From a checkpoint of a small transformer trained on Wikipedia.
Training: a variant of Adam for these matrices, 640M tokens, 9760 steps.
MLP neurons of a small language model. Each row is named by its layer, matrix (up: input weights) and neuron, and shows model dimensions 277-404. Each number is 50 + 12 x the weight over its row's rms, rounded and kept within 0 to 99.
Before each neuron's rows is what it responds to, as a language model described it from the Wikipedia text at the highest values.

Description: The word right after a sentence-opening subject or word, chiefly adverbs in biographies (He then, Camden later, He also), plus Such a and There is; weaker on mid-name word pieces.
L3.up2116:44 42 67 44 21 40 62 31 46 62 55 57 62 82 41 53 65 63 63 64 61 39 46 10 49 51 48 65 55 29 38 30 46 64 51 41 12 45 33 48 34 76 57 56 47 60 41 57 50 46 67 42 52 65 40 38 61 35 60 59 40 58 63 56 61 62 77 59 39 55 46 37 40 54 53 35 66 53 42 41 62 36 45 52 43 49 69 35 56 52 44 55 69 47 62 44 48 59 46 56 69 60 53 54 57 53 48 45 51 65 42 30 36 36 37 27 41 38 67 39 54 44 28 35 40 46 42 45

Description: Adverbs, negation and qualifiers just after a copula or noun-ending comma (was not, is also, probably, one of), plus year digits (1 of 19xx, 0 of 2011).
L5.up1395:47 33 48 50 39 37 54 35 36 64 37 36 53 50 49 56 40 57 41 45 66 61 40 47 54 45 59 48 55 47 39 54 33 31 57 49 30 45 64 56 46 25 53 48 62 58 63 34 71 61 39 50 66 28 21 50 56 41 41 49 36 66 74 41 36 61 48 41 51 90 50 67 49 53 53 32 34 54 45 65 73 33 61 53 52 58 57 61 53 58 66 51 63 48 59 56 70 51 51 59 56 26 64 45 65 37 43 85 37 32 42 58 24 39 54 56 44 64 50 51 49 46 35 52 28 38 59 56

Description: Head nouns closing a compound job or role title, often before a name, such as general manager, security chief, development coach; also agent suffixes (gunner, letterman, brewer) and spaces before numbers.
L4.up515:43 37 41 60 36 43 55 62 52 49 56 44 34 65 69 33 63 45 64 59 42 64 43 52 43 43 31 62 58 33 34 48 38 64 52 54 59 52 40 51 48 50 66 75 37 56 55 51 45 75 62 60 54 60 48 60 49 38 38 37 50 40 41 66 53 50 50 57 42 49 62 53 49 46 50 50 68 68 55 54 57 57 36 58 54 47 33 54 49 79 51 47 41 47 59 31 27 52 41 70 30 46 03 68 63 47 66 55 41 51 42 46 43 43 38 38 39 52 60 38 78 43 37 25 49 48 53 51

Description: Quantifier words and numerals that open a noun phrase, often after a verb or at sentence start, e.g. several, some, most, two, four.
L4.up1791:55 30 44 56 51 40 36 58 42 49 36 57 45 52 32 36 42 63 31 54 57 62 40 46 55 53 45 52 57 52 40 60 45 68 50 58 48 41 40 30 30 61 20 39 42 57 54 58 42 52 58 39 69 58 60 41 51 43 59 41 38 45 39 54 29 54 69 60 35 45 58 61 36 49 65 48 55 59 51 41 57 61 44 70 58 39 53 46 61 47 70 44 70 48 57 47 34 41 27 49 51 18 54 70 31 35 53 57 57 37 37 48 42 19 45 48 49 46 61 60 56 44 45 53 50 44 48 56

Description: Tokens whose identity is nearly forced by the preceding text: the last piece of a name (Spiel-berg, John Major) or country (Saskatchewan, Canada), and set phrases (went on, it was not).
L3.up302:39 27 27 68 35 36 42 54 40 48 60 57 37 38 55 51 39 47 48 48 71 54 61 49 32 57 68 45 67 47 57 49 46 63 51 55 33 53 56 54 37 60 46 72 47 41 33 39 46 40 54 53 70 25 51 51 60 56 37 59 64 50 61 68 39 38 60 61 49 76 52 49 39 60 60 51 68 45 37 75 62 57 35 51 67 50 33 43 38 61 76 40 61 50 59 58 48 48 33 57 10 52 53 43 51 46 44 55 38 35 28 57 49 55 56 43 30 43 57 39 50 75 47 58 52 41 70 64

Description: Mostly second or middle word pieces inside proper names (Wi-w-czarek, Uly-ss-es, G-end-o), plus emphatic words after auxiliaries (has not ever, there was very).
L4.up1569:62 52 64 68 33 43 50 50 51 58 44 37 33 64 61 36 53 59 40 60 48 51 50 32 30 41 50 62 60 37 40 39 41 67 35 30 50 18 45 32 47 38 44 16 44 71 62 61 61 38 36 57 61 55 53 47 53 40 48 42 44 65 59 69 35 62 61 63 47 22 57 47 35 60 41 58 44 82 54 54 60 46 28 61 44 14 68 22 66 66 50 59 45 61 42 60 49 62 32 47 44 43 39 60 77 55 69 43 33 44 44 52 22 59 31 45 56 67 68 61 54 51 70 33 57 40 52 55

Description: Subword pieces inside a split word, mostly third-person present verbs in plot summaries: the -s of drown-s, craw-ls, and openings like s-lept, sp-ends, plus 's contractions.
L5.up2519:56 54 44 62 38 44 47 42 48 61 56 42 39 81 51 51 51 76 36 55 55 54 54 33 49 58 35 66 64 34 33 68 55 35 45 35 52 41 60 40 31 47 47 52 44 48 44 64 47 66 57 52 53 69 64 56 40 36 51 65 51 46 70 44 51 41 41 38 34 64 58 60 55 51 57 32 57 43 53 63 61 44 59 52 44 34 34 45 50 53 41 61 36 49 44 50 46 49 44 53 52 27 22 57 60 53 51 60 62 48 29 35 57 35 39 44 41 66 76 61 42 51 62 47 50 49 46 50

Description: Final sub-word pieces that finish a word or number, mostly before a comma, pipe or period: last year digits (196-1), figure digits (4,37-4), suffixes (annivers-aries, ins-ane).
L3.up1285:54 38 45 54 48 41 60 82 36 37 73 61 44 64 67 59 39 41 59 59 56 40 48 28 47 34 40 42 46 50 43 55 44 59 60 42 47 56 43 38 50 55 28 62 47 49 27 42 54 44 57 33 34 70 54 51 56 56 44 39 46 50 29 56 61 47 45 26 38 65 54 15 41 58 73 53 50 56 47 48 57 45 52 53 64 38 61 74 38 56 39 61 40 44 61 66 63 47 59 57 45 44 52 57 58 62 57 73 47 57 58 48 54 60 72 56 48 41 46 36 49 53 60 31 45 53 64 54

Description: Tokens finishing a predictable word or phrase, such as Latin endings (donum, officinarum), consistory, throne, humour, plus digits in sports-table cells.
L4.up1938:69 64 31 46 53 30 48 55 48 57 83 59 42 68 51 44 50 28 47 48 35 41 49 52 40 47 37 44 53 40 40 62 54 44 71 53 60 34 25 60 46 48 47 58 54 48 51 45 52 46 42 65 51 53 69 71 20 29 43 16 51 48 45 58 46 40 76 51 43 62 44 44 55 49 50 44 31 31 47 51 72 52 42 58 51 42 46 52 49 39 79 52 46 29 51 63 52 29 55 73 41 51 44 40 52 54 63 44 68 54 48 56 55 21 59 62 66 41 51 47 52 60 47 38 59 51 39 45

Description: The last token that completes a multi-word name or noun phrase, such as British journalist, New York, Long Island, nineteenth century.
L3.up1529:75 46 56 68 57 56 72 62 50 39 41 53 56 66 53 59 35 54 75 35 32 68 42 43 51 33 44 29 61 43 45 44 29 60 52 62 42 42 35 40 72 44 38 59 50 40 24 46 67 65 28 44 42 44 47 52 71 52 53 38 53 24 36 56 48 52 60 64 41 31 69 34 42 48 57 38 51 84 58 68 47 70 46 43 62 44 54 30 45 57 53 46 68 47 52 30 38 50 37 50 32 48 41 59 55 45 52 46 46 27 49 63 48 65 32 47 42 56 46 56 67 52 44 36 61 73 54 54

Description: Final token of a noun naming a person's job, role or military rank, often before a name or comma, e.g. manager, Brigadier general, trumpeter.
L5.up1907:44 40 52 44 44 55 62 53 50 71 48 44 38 59 59 39 61 38 57 54 48 44 37 73 58 64 35 21 75 44 39 53 48 53 75 70 51 41 31 40 54 40 55 63 37 51 58 57 54 55 46 50 60 50 35 46 46 40 43 38 54 48 21 54 41 31 35 49 49 66 67 43 28 51 47 42 38 72 69 31 61 49 39 65 60 38 38 50 49 48 51 49 49 61 56 40 37 43 32 58 32 45 49 63 82 33 45 39 47 59 59 30 60 54 50 40 63 47 50 39 60 25 39 22 36 61 48 40

Description: Final pieces that finish a word or number begun by earlier tokens, such as the last 0 of 100, -aya, -ily and -idae.
L3.up1090:51 44 64 51 30 70 44 50 35 56 58 21 52 39 46 42 51 31 57 56 52 62 58 38 28 65 58 79 50 65 45 52 60 52 62 43 65 40 52 63 38 56 46 60 60 27 44 56 54 36 41 42 62 58 46 36 58 53 52 53 47 60 39 77 57 57 52 45 46 55 38 63 22 52 62 49 54 99 52 24 50 41 70 58 44 56 31 46 43 44 67 57 49 54 45 41 51 38 49 27 31 79 81 37 37 36 58 25 45 69 44 47 36 44 65 54 57 40 58 43 52 30 42 66 35 49 68 59

Description: Words right after a verb or article, like not, no, only after was/are, or nouns after a; also inner word pieces and model-number digits (Monos-oup-ape, voy-ages, Ka-27).
L4.up2304:37 45 52 50 53 33 54 43 47 42 54 48 32 40 35 57 49 55 40 35 62 67 41 58 57 28 42 57 58 82 43 50 37 34 66 48 40 52 36 41 45 58 44 61 49 63 37 34 42 56 52 63 59 46 51 45 35 49 58 32 67 47 74 62 28 50 62 65 47 46 81 60 56 62 50 49 42 41 34 38 65 42 75 54 30 56 64 35 39 44 71 51 64 45 53 27 50 36 56 40 38 40 74 53 41 37 56 43 56 61 31 45 59 37 83 51 51 51 55 43 34 52 41 53 36 64 73 70

Description: Final word-piece that completes a longer or uncommon word split into fragments, often in names, taxa or technical terms, e.g. Sol-aris, Licin-ius, B-spl-ine, obl-ique.
L4.up961:56 53 35 55 40 73 70 64 61 63 46 46 34 57 68 64 21 31 50 38 46 38 62 42 40 48 30 53 60 61 37 45 47 52 72 56 80 16 43 38 64 44 74 52 54 58 50 50 59 47 49 52 46 78 44 24 36 62 51 48 56 52 54 39 55 40 62 54 49 70 52 56 30 68 66 36 40 51 29 55 37 60 83 51 50 41 57 41 52 50 80 47 54 53 30 49 41 57 65 58 58 42 49 75 45 14 42 54 44 47 55 43 43 54 46 46 60 47 50 38 56 54 40 38 46 61 35 49

Description: Determiners and quantifiers like some, any, no, most and various, often first in a sentence, title or list entry; also first letters after headings (N, S) and year digits.
L5.up2270:73 64 46 46 37 44 48 52 57 77 45 44 51 61 32 43 45 51 43 53 42 47 29 57 67 39 39 63 57 62 40 52 67 46 44 51 43 34 45 38 55 41 42 37 45 62 48 52 52 65 58 54 60 55 56 58 45 37 50 22 59 21 36 40 59 59 50 69 35 36 38 60 36 35 62 56 38 83 59 57 59 53 39 46 61 30 62 16 52 44 72 18 62 37 57 46 48 27 41 59 69 20 48 79 49 64 53 44 45 47 55 61 40 06 43 44 45 41 47 59 41 60 50 62 50 73 46 75

Description: Mainly the final zero or digit finishing multi-digit numbers in tables and sports results, such as 400 m, 3000 steeplechase, 500; weaker on final pieces of set phrases and names.
L5.up1119:52 42 59 56 31 67 63 79 54 54 38 47 59 53 72 42 58 10 43 53 43 47 51 50 43 46 42 47 60 39 37 29 64 49 60 47 48 44 61 51 72 55 51 41 46 52 49 48 52 68 55 52 55 46 58 45 58 37 32 62 57 38 45 58 60 37 55 42 55 30 88 73 47 48 63 31 49 86 49 31 42 47 61 69 47 31 35 46 60 53 54 52 42 69 45 39 52 53 43 47 58 50 55 36 36 56 57 33 44 54 32 39 36 55 53 49 48 34 47 31 51 43 49 55 51 58 44 41

Description: Fires on the closing piece of a word split into tokens (lin-en, reop-en, thres-her), on digits inside coordinates and years, and on verbs right after a name (rebuilt, retired).
L5.up892:43 53 22 43 44 57 57 58 68 59 57 69 39 63 69 54 44 27 64 53 52 28 52 45 51 40 68 48 60 43 51 54 39 40 45 60 40 46 32 38 42 71 17 54 52 60 34 42 66 37 53 32 42 55 65 51 48 56 46 20 53 68 57 55 39 45 55 56 47 64 30 52 57 63 39 40 55 64 44 48 61 42 52 34 55 49 55 48 64 38 32 41 45 56 42 49 62 51 50 56 54 63 42 48 49 56 40 61 70 51 53 17 60 37 62 66 53 39 36 57 54 54 58 49 58 47 69 59

Description: Quantifiers and determiners opening a new clause or phrase, often right after a period or comma, such as most, one, some, more, A; also subsection heading markers (===).
L3.up561:57 40 33 55 43 39 60 59 61 51 42 25 43 60 38 36 50 48 63 38 40 49 60 62 59 42 50 47 54 42 30 80 41 40 40 66 59 38 46 56 45 63 45 38 54 58 53 56 46 62 44 47 73 57 57 56 37 37 53 37 40 59 42 47 31 67 45 61 36 53 71 42 32 60 44 44 52 74 42 59 72 52 54 53 61 53 47 41 44 54 58 52 71 44 50 68 46 22 32 45 44 39 38 72 51 47 56 64 61 37 34 63 51 12 51 53 56 55 53 53 41 65 43 38 61 51 43 74

Description: Second word pieces inside a split word, often after a quote mark, as in He-id-ler, comp-are, un-int-entionally, plus occasional "and" or "member".
L4.up979:65 50 45 46 39 37 75 61 47 59 79 40 34 70 46 49 68 60 51 43 42 44 50 42 55 44 44 35 51 52 50 57 61 53 34 31 50 43 32 29 43 65 75 38 51 66 45 60 31 49 47 47 33 46 58 61 26 34 57 23 43 31 75 51 36 26 54 54 68 54 54 65 62 64 63 54 53 49 45 62 55 32 43 47 35 36 60 35 28 43 48 50 34 49 44 68 46 56 63 50 47 30 49 57 72 55 51 61 40 42 39 35 57 50 40 50 70 69 48 52 46 45 63 60 47 37 41 46

Description: Fires on the word right after He or She in biographies (was, later, subsequently, previously) and on mid-name pieces or closing brackets in sports tables, e.g. Qu-ill, Mach-a, (FRA).
L5.up397:51 28 54 66 38 55 84 40 58 55 53 64 57 89 48 50 84 56 42 50 39 66 50 53 44 47 55 43 56 31 40 37 42 53 42 36 58 24 28 55 64 11 64 36 47 34 33 51 30 50 77 71 47 55 60 41 53 40 48 60 50 40 50 43 54 45 50 58 24 42 58 34 48 75 51 40 75 69 50 47 54 65 40 28 47 33 32 31 67 83 72 45 51 59 65 26 47 57 53 36 41 58 50 59 72 60 61 49 59 54 58 50 29 51 28 41 56 41 58 45 52 50 59 56 43 47 65 62